Weights of a small GPT-style language model, trained from scratch on English Wikipedia.
Training: a variant of Adam for these matrices, 645M tokens.
MLP neurons of a small language model. Each row is named by its layer, matrix (gate and up: input weights) and neuron, and shows model dimensions 128-255. Each number is 500 + 50 x the weight over its row's rms, rounded and kept within 0 to 999. Numbers have three digits each. A neuron's up and down rows have the sign that makes its largest values positive.
A block is one neuron, or neurons of one layer that tend to fire together. After each block is what it responds to, as a language model described it from the Wikipedia text at the highest values.

L8.gate67:530457497514537439453499540426468540515482462383538537563571507467480488540502482498498441488486579416564510441478538461522454417533529512472537499496492505554519451501529514544542543493553508552463539463574470440437518475597506495512486513574463512496465571512612502508421489517518394459594560550507619530504438449504351496469583513463445474529519427558526460497448498533517455518490
L8.up67:541482451545501496451504523411589535529547483426561560524459641501536515632504574536511476519489466453517486440521404504546478494454519479464470502497531529498493579424447567581626556462593507471464524504420582558534473558413441472434485424389547457465480494533586549567516483395521558566487555460505515500537434464578425564489496460535426535545478506437435528472498489462536494406530
L8.gate285:451583496473493419533418560482462514480523488522527517446530500424426496555543453434475525474527515533483547496409504496486582553462443514510549493587602446534442477490509384447448554485485490474483510486594525534468585519504505446496550549467534523529509462482474500528438445524510430424523530429445589554548508590504519463564524496438596448496521650521491561432503524541523499590563
L8.up285:462521441488504580428548571451535466535523527481501603437457568485453511417519510545445470513542507467505454553522494566478517492555482454514502461475506525577563561487501507424556512489506465484517611487537420419453577547500475416467497551442479452572508401407504432600455482458396448557518541494505530515488447480421567516485517524465505524549487393520537535471530604513527553420595
L8.gate334:454496556435477590521450565435498482520603510478554514492523487453430455508510584544503541486509468456474515519432511384472495504437490518443440508435434475541370592607502463584511456537476421531501540476583480476467466479451421601438491416500411499482402499433531429578498496472513470556522618600443533539534546500521466441614495505399554471569452534523528549473484481440540530502428
L8.up334:549399493567514494439462471527543494559466497512444536498562538490524504489551444574522563438532441410498470501580438566459480435472543452512381488547580509554565529448507516542507476388526522501474572496501402469477540460480586548530417543519509491592486460474485482618376579460560490521487502526488513473469509500515504477455524597386513490536469368423608585475485458548472508420550
L8.gate565:492612549548547437567547560436422489508502503478462536490537562470614486414444491451488538511416481476539470452519477497412524485505457533536548491411470530540467433442583481462507447518587548457443442476649501499521501445490493519483463503495501513416518394517489442541578472562449460558490493476479457524597439493428425496516522483474455501590537569463433572540479555546552507504461
L8.up565:507481501523477421526532584642528461524461602454516547516529498499428507521447522443518526471431523474473594505509527580554478505488578427431476589495559476441480517468495501512450566522565493563495498457569600618498485473473585513465545603561466533449473477483551538432517455452518536522557574389514544492547523472567485502458479444508493593616509412527552496530451535524491483461498
Description: Verb after clause subject

L9.gate88:543477475512447506486491501552494406467534391518468489470500493486520497514435410449500605492529537468478496578528496586444391539408483404480510499457596505426488469542506507470431501522568464483452440582520479577591591430480511446537545476411499500443506506411534499552496480515553526391586545486487512505593431502490497478493476435526519448442441426469545464455441497546469516483554
L9.up88:532501570538497634511434501517417581520465622584536478446599501635466511464464436570483529461527538519558554456504496527457515519467502450574485518522505475568498493512452499582557391509409447472552481510490480439559482531572520437485562482445433474567532515492493443507316483449464562421605543487481516503556430476600498478609573592496601498538444467453478559517497387471441534484604
L9.gate342:486465536439540542576422466553520493523456453468492495447524421526513538550423528393499496481513579546536516544550570528484493482459378450469462493555511489486512510508437572516493415496483499492542457413535398600455516511546543432472488506603470509426478583515589462523497577484546450500476546472456562550639473483506461469492556532542466524572460547515577586507490506571466462520572
L9.up342:565503578451508569552527485517529568460464626431550460460534468578527554449498471569593513473518520488555485486501540612517475521470532369543553548451520443541523486453565580470506497567509481556438511461578466508539496434515505447466500469394504576474501557494460496576554577490501438577571450503505504605583504558502467518565564496507481536427530436529535583561512562532512449594495
Description: Plural noun endings

L7.gate10:531472514563526552510485467552326418431520512515512550557567520538451545447533489448601545494575576452520409496464574562538642470447486502530443516520495444428470552566560466477491498488422436573455461489575532525509530448505411471506531446571487557529427474453541460480492460492490521481464440514473522498559498519545478473520515470491522461516469470530550446498476483471512617450512
L7.up10:519437492564492476517459532511472521431477426491487528568560510481549522447495508467502509487508457405498482528485520420434567476567571445560533424451450519483567514486428550533385530473601489541507499531420483389558629437486467531552506433439522388467578422518571508544502448581442515501463501573525448632463523447469432457386425505494562522547498483394517418493478577467446575463513
L7.gate76:489483526486448519492498448534415504546538474487523472597547469563582486496466504433567471468457576587591571535460471590614519457566458487444521471473419500478537500539458550501494443509510496578469449494466471587518455469533514390479604454478465534506471557536534420505487528540489429502496436530538525550444449426476418466482485454483513366488503507549469397513480512485397542539492
L7.up76:609459545605458422467518453571515498547539460521500468510470520519553475465388559458538484476492591496549470427552587542475534483463386504354545511492481470496551497552484484479577428555506499508424441440463491475530414523413469449506541496458570484517437534491551428612553461487524428538538497448452502568469485429450436522490538483454500503522443508469494483504486543498432534499470
L7.gate162:521464408523509534464395431503553522470503542493569564505525504506490565569495515582532550521555604554516563550542560500551524517427425491504426514463500534551503439439513496527532470553494537376421559509390508537445510481585543410478593478561523477449408531530562468459459399445562473431489500532375561536614472500565436546541495524467534573485434525460554440488441590455517473476520
L7.up162:574515514608431527513498512568440471489494504411498566523499494596519493510444414532466521496539624584525504449493442437525537563451481518431499412508439535475478515580422567444535577513509539520535357460554430546494490522583473534505463383465452561524438520401493506459530501557535488635552516572478502486449563506464540428526483401527449470417508459508450508505546504512408425449461
L7.gate202:544476535588547508510496414588541574470520471532488535488510520482630472405605499431493544511540542597508456582514451508495483501446389533465504547464526412468523602512538485543486460507437493594507481541519557456493539481538440578490628539460444489372570547489488522400433512459490517523496544507481510507569458568551502518581491452513460466468440543529455418551501543559450530499569
L7.up202:585445469484568428532500635558499436538545427515483471487501382438554521383565382484524441436470396618518496401373533448418499525498444442479490465484522472479443417535507537539561515567549567546542472545501546555536463551510517457545443490532503506487464503443515463518432515484541510513470554435544464499523575511502556483500539497513496541569446549514539467527447604521538451456524
L7.gate208:572474445476479529533462380528496480555551526600575540490585584510584531490455516455494504516504457488484478484582492428543497485506440449539486486516493469487449531467528423516500465420464524402584394575432543491423414473563423561497501500602575508436486531516516501477507552472553546543458530485560542539556470526404562421509489471510522477581570541500558381569507474510456508520574
L7.up208:523514514493517517508469511496445541503502500593557531565609423463592555380458501468593490496515474500426504476499544487468503554458491528452431492512488575434529486452536512563430552449458436417490416482423565493520435460558412462493560501545551436379449498555525531364507426468508483500483399594470500583552427502400507573449509566535514502516507459491521421602530451523456571541490
L7.gate344:526457477554559566576433544547484528559413536572459560436575552477566534610461435520535585466464598484411512498494549515457560455466521439554472487535514471381504496518502507557526410397418508557463498566511487484520527480533467447431518436514470587542566488480510450585455497497561493549405574507518546503485530450513467475514381478469570558517551471546595499590523540535447492450526
L7.up344:526474443487602500505432443530495549478545448432449477546497460508591475487474467479455483444445495453607574526556573546459474528441430514529495383531563432553572412627465498512455441461495519443472457548494459568538570483608576496513584478510593489502532515445515524500492485530565443565437517434441500530551458467409471480477484443476541521457445455503396455500565555473418548494520
L7.gate635:517545541534505500571456508466507477456481406564543567497503546491568445476397411465464482419515513440471509543538587435459451595513463466476423416483500531582570477601543497449497431454507566479562353470528508542546594433448489464548544465520543554496408475431515448601502519487506479441506529538529537439533486438532545473509570502463526450423399499466518489574590515498496508503531
L7.up635:565408475495506546540530571524472486534519500493471478505566564536524518469431550516548483533487471464547527516529525506451511501457434403526488512621485495543491491534496415563512426506540474546431534429536474517582481431538462441561541502553487566508425357460498489514498492519547592499552500631481465472569527447517501423499568465542525593408490514427504501519523485528440456514445
L7.gate682:440473485492435484493529433500407451391448437589487501470592544417571445487519559483481435566460520490495473563515483461470471483443464535551492533535537520469376562473524474471530529581562446526567479501548465508470524303527549459465500553516473563505458486482583491510492406484527441568511407535498518532499594526506539501467436492501583496456451415530445481525478481353428436428489
L7.up682:492542416461471513591528489552551511574464529410441471560487519573468473546549549475594478480519550549559515543572645499603472483442545467507531564423508441468466419527542508555571517459494489522501365521529486420545502547519529484533534558560544518495513561511581558546625488596396540513494481470528516585393447437429520480491529466533533415467580567475489537532571561460543441507461
Description: Plural noun completions

L7.gate96:521491599487523531511450411484494456507494471470476563525518556531488441507465534494473549506467470424464561474556447518497579464540434581522510473591531451539405619490532513527479498432500503517496468473486412542498486616527529467412552565511454497496516595495554414515462541417513510459412470491483579510497501544446533390594409583500517480534475457517423582498482534414495493555497
L7.up96:622423519494484423437499474564500441499512537396414497528472522460441561618552517479598531527399478537606472595547541423496490544524533559522456491486476470577521520545570472516616449565501453530513632578525527510524498481525540495537582407452483530344607554530429508478503475460427579489457560536572461535511414346528495538477460520509471527559485441493535580517495564466517405587479
L7.gate157:417468531540536483504507475378486603536544558471565515507516573569539467479390460568517383493421496482489493492520546474503511544445529498523523504460425461472468487429555496503505498431463461390497534509538514469478549551499416525413574529507566538498519580421430519478504497535533499505383442466460519560494483449514617432537476559493528490436481596596411517513425441576441481467552
L7.up157:500457434404491455543481489502516494498569523459509560550483471482519548489496504480536430519524478564485526527533472446488465518535496471498484519474492495540615522596494446433500546580599469502467499495483507514557516470543544510520548436461547529508575495552529586375417540513561451622398473379585483569436518493454441511566499527542481445508491445454546521535497391469478503583524
L7.gate161:427440568451487416478508561452551558585567554418505496584526575474503422437429506504460450558463543513518478492445592569490466575457480486481467498475549556500391543504452475550603410468488571524504547467557514501437600441413509533449575552478466450594411555465459451393542548570530481430496490557514519502539515505458547547554439540424462503521552466545547459460491473408471551531497
L7.up161:479521535532467515463563582403456517488544479521417484515621530489497582382478451529510417526455499569496454518444521454436507517461472526531540419540532560539452518450504472516503552557543512450490537527578593449492527449423481550521605482443433483591475574527481476432489490523421403504429524459475445524550436434480441486516480570538471525494563482580523389490445454464447532531436
L7.gate248:489448495420491501552551499509590459578457542432559508512492519559490435448516613539522486501492516439431501436414509414424509617501508440523449546459485511453494494545582557462506401497524631443614470494529476486430504474549489396396508486500506518577425560543480412551505400569593526499555514497447501495515484552493569554556517487450590538561399514398554467545550477479591492498452
L7.up248:527560457548587512478505524511548407580472518544593532415506544525597441497470505527435479548355596522497534591437506488383533560583519493451493502552567526497449566554669483522531501539501533518527496536526562469517494466485479571497478474366451438475559518459466543466452450447547518401537539485441510551564460549475452464523532446485529558491457544516462538448458490562487448513407
L7.gate317:514486485454523487537500527477490425560649469407516579498604495473510498533561440512457461519432481515367487504515550608408513556430557479451545533522524457418524470511565559515494561522439602572471474447450389509485527496450500465484455519476511503568458494459473513515535469473583469469522529436528546553519431425593445516508418572524514431493489480400468461539561483430593549501559
L7.up317:438445532493542532528474472517514448522530483521530520507487489541519432497624483530404399539508561608400528463353471496466387511437488461430489506520620472443584434530487481415443530508460498579520524419501452552543424496523505547535515499508515464566465496473486488476499529508505499545541465435432526518541492430472591590489418553522524510537474474470522465426557556461500488480553
L7.gate378:480430476421523468549408430407420479494533499436494494494505513485455488513483487510505499415504542588539601529508533500521537544507453517417542488506442536472365516533402442502517480557429580457518466493509466492391550516442500515466516488598489430541443495543558491509485496498465513511541553478522590517563529563541505402521609518465569469605574539601521505414536578448495508541530
L7.up378:563546477509546518550514401507525577341496498461458441447508521470440569432531466563541501493378531494530622480482560456480539509515571507491462500564532455483457602542459450559466534493443511544416481504509468470530493486463434476491444444498422491539497517583542461555425426432479522453539586469455504565496471544533548479471554538552527510540539440520502521471474536514550499476522
L7.gate598:532533518441555467567464538547531424577540573525601423505576501436512537479496456539494478457542617504534533442512534481414578543517440514504521574569514515373493567439557534572534533514460410478499490462438445500399583496496510511410488529451488465529411547489461545478532478487611479479461502532559521461499482509516435515542475511463510596468524478471487447448545470544439463502539
L7.up598:518596498502583438618509610421458500566457596494432478493537453610495531511487446530445485575518504549477590537459499581518489559415488442479457413452491523530500497456527460615505499502551459549514449545584467563538560428406538590464592469509530487477438539505471507468644503498401531489498440408453525556513408510495457555421514489432485464483445559488563428497474509554536545500510
L7.gate616:498440533570538542582539474451540444519479438499495516488421530482500527544533525493561448543453557494588458531482567483451548493424463464562437585566500519578541527565528514452375389527444555542477514451579502443494524368469576506533524488478456518578561499523513511561517584559521427525514509472530458534460523433426443460501529367480487515438502531544426408504523504591517548549419
L7.up616:506515511536467536428538409541475488527444502405562523469499485492443539479502540508492484351493410547399515598410489513536353502460442484529576521490549534572496605517506490553501509486511491437454639393489457470459545545463525530439580551525445473570439506410569573518521594434437571577540526487512491450453556452513586594423450553555489483574543420596560556542435466606512515510421
Description: Mid-title continuation tokens

L8.gate21:528433505437542481520450508510531549439498489508496450570597533451560388593566474517534531440473590435469517559467459470510421511435492448499547414492581415505523486561490451481431443499505522510467469512530505529473549394556440518518571516456572514515456523445552572535501573587574517394439462561545538500528488547462460436449543490474465477536546464384580526563532528484346540420468
L8.up21:504478389494604442516526576450462494527506582485475473530514490545472552454476424495480493499499541554506465475512468442571570507527447422531505464439588535380567557474454544539517456349526435492511454492489493597457455463571534564542529502518513556386571592560537473518487499550501553449526550581524510461604572505431463570503457522442536529554542504547534601468533491501475487454470
L8.gate203:521515503484487513527467478448509524533456549435542605481461553441513473544508502485524470431487646397539575532561554557530522548435474530509557600444533472500571551493599397451632413511495480598507582475594526500443480410463419471515517481447540447522465431479589469549518522558416449460518476509483584578511489555468484481481437465469500501572460459464436421474486577469485462542546
L8.up203:520527451536440622547496503556422527558572450476543557562452483506457556598541496405450491425545506508431438498431483506513506460547434460485439552452479373499575471583455537553557504501521535443516478620479503486467489502507428480548595510586562462526515483446455469558554502446498495438546504490544485459465447529520540558521486411554479430447475517568499500581596609554493443455605
L8.gate269:612456453570522543516475458531524516557611380569549498534540470475478396577431506492484465519497542456486448495400446554471507491463461471550576559546504606489449455583430568494494441550478521625525434481463485487457421524518463441588564507533514490557466508531554455530435416597556532517446465413603522588504588528494529480563505593478406513490429488540460490524525440462366413459505
L8.up269:573476458507505453494484419561481429585450532516426474467458539484484495483550516532441537454451642453502571542504573586585464365496546523544470494458542473417542472596405475435492463429477449456453610440468426444442465495457492456544517502539556483414474473523560483561553484539485493483517565508459470555548538545596477489548473499527514444449454429514429601505519509401478464464488
L8.gate588:513448476528556541519516498571512472468510521549484474527592497531502505527491520366485488514536621463506356550544559479529488445575417485448690478398513458499502481557488547504496496479431397495449434482510416479509466471488523450539463456497480488400468492448537537557503505543558525472482439514476498523498529404518391512510472429516525449548452508506514500532460453559402558502566
L8.up588:566583520541509476524508505432541493526469435546462551441528526552480495446465476462550483428570488459434480501518419523584542479436586524500550598527541535481544454565468507389481477488441559486532397496518481576507501505486463532525487536541554406465484481417576538496559534481445519467461588448472516438510426485545473520452533523551498408465437446486584468428566590484416517398600
Description: Abstract noun endings

L7.gate42:481455534525479510454458465534445445544425501488487486512522558468478511508486478437412535433581538522448474454423582546492550455438515605571521497480551555473463502476542513520436464498426585530514568479447455552455482470452458536459602493545504433506435470556542524567482493502563501542506528388423540519470463452544512600416480511499501478500491552535464581497494435544571481447531
L7.up42:494460569493466558428488549402492475452415509602549455515520483427449514423458506461452487514525439523483501472450502539421513535548574499538508439592429459539409631551443564529461474474538569466442458541545359608527409521530476401475508534525533515485569461569500572489520361512573568469500408497574477484505569426542491419504469498457608497501460461482387490502478396535520512512413
L7.gate86:467594495550519442534524514502429359503497473507504439535458516474524429572481480432489596448462531485565554460529458474475437504479469496592494522541403481486514509447495500397511500460454393492617479491576432520455470444553514513556496466532575561405515489444567581448518436514470446484460520536543492502472478483446559587490476462483483522454509585450506456499462507561567395471528
L7.up86:529485472583435505463452505545518471415467481470445399539493553555440549545467520468546550454546489473463422450599439420489490450518413543600495515573487477507508422519564519482516575408463393442506530608473452534586436473565503496494490435514488615403596633462457502517537480534478480538459435432553484517444447518488570531419530570406423506483532510495568452569473388613428486530523
L7.gate113:479570528502468524525514528418505473481610501467477468590512445543513421505507471448557547490574495540547564552520559437472534460408498527444569535575493451479478547496492615422458380378455607492588479455481513437520573553577507481505599558484490413513494431507562472572447502571501537470436491447444530584550495463460569505511470522498469464523460606498506445416578468454485429570542
L7.up113:477492415490502547448493454490497417543525560461492442470553527689457562506444540594450495506503465510471412480475567543469521440522548560433510408532465491442461461411557485615434548434446560523546548501574495454508520548496365425463510470414542551439507495514435442507453390490436566503509488497518505419540475489537487444558451564432493578520492488480436512506532466419553483538460
L7.gate117:439477435479446481506547505554490599629529479520475420457492479519519457402562565422467499512490525560537512484494469532509454503557463588499517439486517462445469467449519470618525591531498546463570532415486576499520473471490421419495435505523533483595495465462473509462504533565436510466513396542515509495521479511494544512520503551403564602553335471504513485506351591455447448472603
L7.up117:463491416401456485510415486463546519568590456357558566523520542516535546579511490557511602377459552486498448483498518517504543542540511445482470469593544529480495475561543564464476549433525528444492544576507594397488547572417485500509513511467484499478457533505527431494399410581492457452475542446511512484490530584535501424533516463483459572432502465522457528382480532510477487407490
L7.gate269:512489466488537427488529504504562525445538454449478573562482480477599369490505508510507514507453503554460538588564454574494468486448517540412494545477463397559386554524413448532585484470511449515614472564565483485412571400477463484532454570429510442430469518499530369510479484615440506503450470417517565496477498604502458511527459523496558514531374501534527547472591458447470557504501
L7.up269:568554505536490526605563494511612519579521546466469477435479394484520409538522510475536466464478543531564483523484553517441567440495589545422493470526481463484405492550500507517470601448482515579516439575562496438478482479468459472528472534477479479596533537467517462543555423618435415545382570523492483429474513493581469453503514527571581607518486543541446427559492460506457505517507
L7.gate293:512563497474459518475505514458500484437594470553462440587440452531552480507499497519574517549427502532564553455606499477498597513569515443409435562530503412456473522474411514448435474463424562541510481405457498468548470492498344453505549436487540453466552503494543563597508493502561553501601487510544537561461540454545501463508427498512519579500475503482505436576539436505499537466534
L7.up293:515586489430342408458454576460608494456464463422424505475492496489464499492489462583544567443436519495517419591465503512603368565451429498596505541472492442451472492484500500505466474549492444532540454567460414487543528579564484525456463425530585516407551512499479584480549495476427449515550529537439481489496410564513486505511543487532519564454507552543513543459529558599506464551477
L7.gate402:443518531508473416495487503492467514564518497574562474519489507520477526582472557603496586501551566555553472475545465513602505507563528436509461530475432459551471409466491559503509380438533482472552419532439458526517540520484448522509523493569473508449493451556551428468392463509514524403426529509527526522496585549511537541501461555434557476535419526506453431499629464468483522441502
L7.up402:550520449545468540523546533497563449459549505630469555529519530479485482496422461515500511589486489580536492514511462464486444479512518519444458469495470485536521442488458535487434448448539532539482377459475528476558561555446596560524477513512351594464574440606482443541448529526509510585428551577496485463474489536477468526539424601538479557563563494475409418524527436460575519420497
L7.gate611:553497538536490548421503455482500454594594512485460491461477471601422468481568520610496475535487576460480566409474597431471595482419493513406531485423568596493456452397514552564525367459431477402536591380480445473433583426513519498494479516464527518492528556357468434482421507423461512394473571428419515513456550590471489457572468510474551482536531580531450500477519530513477493502544
L7.up611:551512492474410503440585463464563477512518599523555517572459492485483522590438501509572552541468541459518492538547535533398475575440512487456494542580473533526517484553417553475410539433505455473496482458572496412491502445419507496535538444455594473541455527358519437558545427458411515440478435555474474511548492494482496408434486544528567505461458557447541383468437596492461541510575
Description: Bound preposition completions

L9.gate327:557471485541512459414471471459415408536466372466553490581550473521414536506500545495534461527545406518486481509461511478399522513429542521522443422549538430401471418495501466409500493466444486538578510476509421516545572438499470504425407559396481492524444542453439493516489484452461509444532557513488488547488472520507447498523514479519617536546516474542552470523549501459550566512527
L9.up327:440478503495527471406448496529596550534554529573533529489508480457497478512539517604519524510470532479427509551485476536446474578439511489498566506562441380390517535481509535516496489424394508408561557513412458584430485496519583453408449611506503483490471438397483494526452416410504585462440515439487521493537518490534567546563462485509510537420375490439570415477580515503547551494539
L9.gate391:419449456486474529517479431515518407468536473651452426543566396520503525515482515555539455481512495529421474378455577429507563571495481481518499506473498522488457489508548495521516410455493543490518472489485477493421607485506460451483492543502525430415444512540618450571592492590509544452435405461588517598480379483507544540468491550535488547553488424475537483470526451460445579531519
L9.up391:522492520489502528503542433495460429500533530541472478452543581545509443564486588490494498506483544445482460528433503559536461511434485484576497340567564487471601494425502530542449616440551482463554564481439493515476508432406553507425468537432536531531513587515532481488561469431501443492457525455495469548507434508462496472557482547527444476561470485446537524497426459504489569463462
Description: Citation surname comma

L8.gate64:509439527534418445527475514504468551589596549550517462588545486543559493427469509503532567445520529496527503526525587478493537425558480529464470482417434455466457505512491538522454539460478545500498511508477448440441560462580451606580491497558413548519443494484527429560516580426470529588545574492490545591530462643581520517481492470452523470487436533523493504533500591432532530518535
L8.up64:480561464548503478585525514469563565528505457518489490560462426501512533535509584530567586457485487477516509518591481497462523503441500574419471615470437496457328564449444557453536437457473429510489583496525430520515587435517465506605510462495508532523477459457498551544442496431609589524494498551466534615612574525551496480516425504460467448527478473584532558473503466519537497489608
L8.gate241:458409506524527492530441492471431490546512445541528517464515461454549477508555488573498578418412592556563539508605465511509544496435523509443452496512435469503479567440577562551506552455533516526518513525513399460519500519562466441566455522529578502487522458491569405513539476569582464498555560551506568512623452489508454485472532531443485508560453475521488490597511509522407488504571
L8.up241:492479514492403372593472503484498478536539484513468490464531568510502438517587500536484608490492455487496477532462421479507495529538441477490495458483458408428463589458442591553387513517375545579539408465457443532475511514490468489501422446460543507587524464483428510444455494514497480514430608462439501460549566487475504559485446456459550430579535461485599492474501542584550535468500
L8.gate487:591547474467564471540513510396488382503551559477452541458522450519479508432498504474566472386482506533537556446469436478466507540568506505454546563456424515360422568518527453549576461524444502487435489368590492552519511617500452443523526593446513556425486547427499383595477477470584509532558487508470530546538554486520512407485492469482515513442418559471471524477397539469529504514526
L8.up487:555536457486464475354470419503541532527415533441496482461504545507619442452611496504503612509503513472537550557497558523498494493497455497493546399497442384606635489515524483483562557513489539498473482501529500428543513499527427457469569476517524399533548512451455549503559469493501534505460612489497498541487472486497487482542513471441418489492574550529518378563560514530489445453541
L8.gate640:563485569535471457461470561476416505494589514515443607513438531486551469622491506456470615424427562478492551463529518484465638486463561493481437552440520459488479478459471463617520452465473522565480477503559458451475624492525426478453450457513607477502482609392525468592529431544464485410482576483397570598552473547571463454474456472492547414556467473476432607557503520425468493434571
L8.up640:488539481460557452547515548478579467491546433509481485461474505482509420481526580585568451527497505460549542521463499567516466513488490582449489500591498466398450599535587583571413490467607490499526410377471454449465501442509482487558475574463527478462451499534460480413469529516534489554484555530459559547514475523464485481449417516460467548504318473485503557479520481532563514536521
Description: Relation-linking prepositions and verbs

L9.gate138:460587561483461456452538504471519466453467428562494516429467463492542427471589555479484508443525561482562545568475397449421508416492497537529447496498484534514458572495537513551535537448501496561571517500478447438454562495524477487552447468483499462553537557475447570476451609447488575479430609548511506497478543520486509548520472426537456478482509507483440495480491603573527609589608
L9.up138:399515580430517437461533547455558488467534512454500504533505482516556514441559588509490547527515458416429531489459436431469454546454565494515415601519520540524454554496488584497616519543560506533495587511490406465383632536478493571415400508531477481527466426619459497491436502506514535513492531595439540505498475507499611463492486530442509532535452532444467556437570485441571535507632
L9.gate575:532441566499439451453527455469540491573527454565571537498466517498563422499531583524550512420489529618442470577511395517499543536453443455434628479567465463498496472484567427495553557590479525480526511557456454436483528443491441411513454504502455512509594489389590458471464448551542451563525559460449551488484503527517474437592521457484529433546471524481492445483531613467515565548565
L9.up575:481491554520437481429601437497501527598532525479552553552497480556465445494484520547532494541523453535485592587557474509573541544468480512622523474593379531472452449527525473565505431487449554513506505566522424514556541596455486414567408532477514555502564579543491464448394491490590475482471457526555470531509631540482516433498494527545496609479514464475437546476471611545556479545493
Description: Verb onset after subject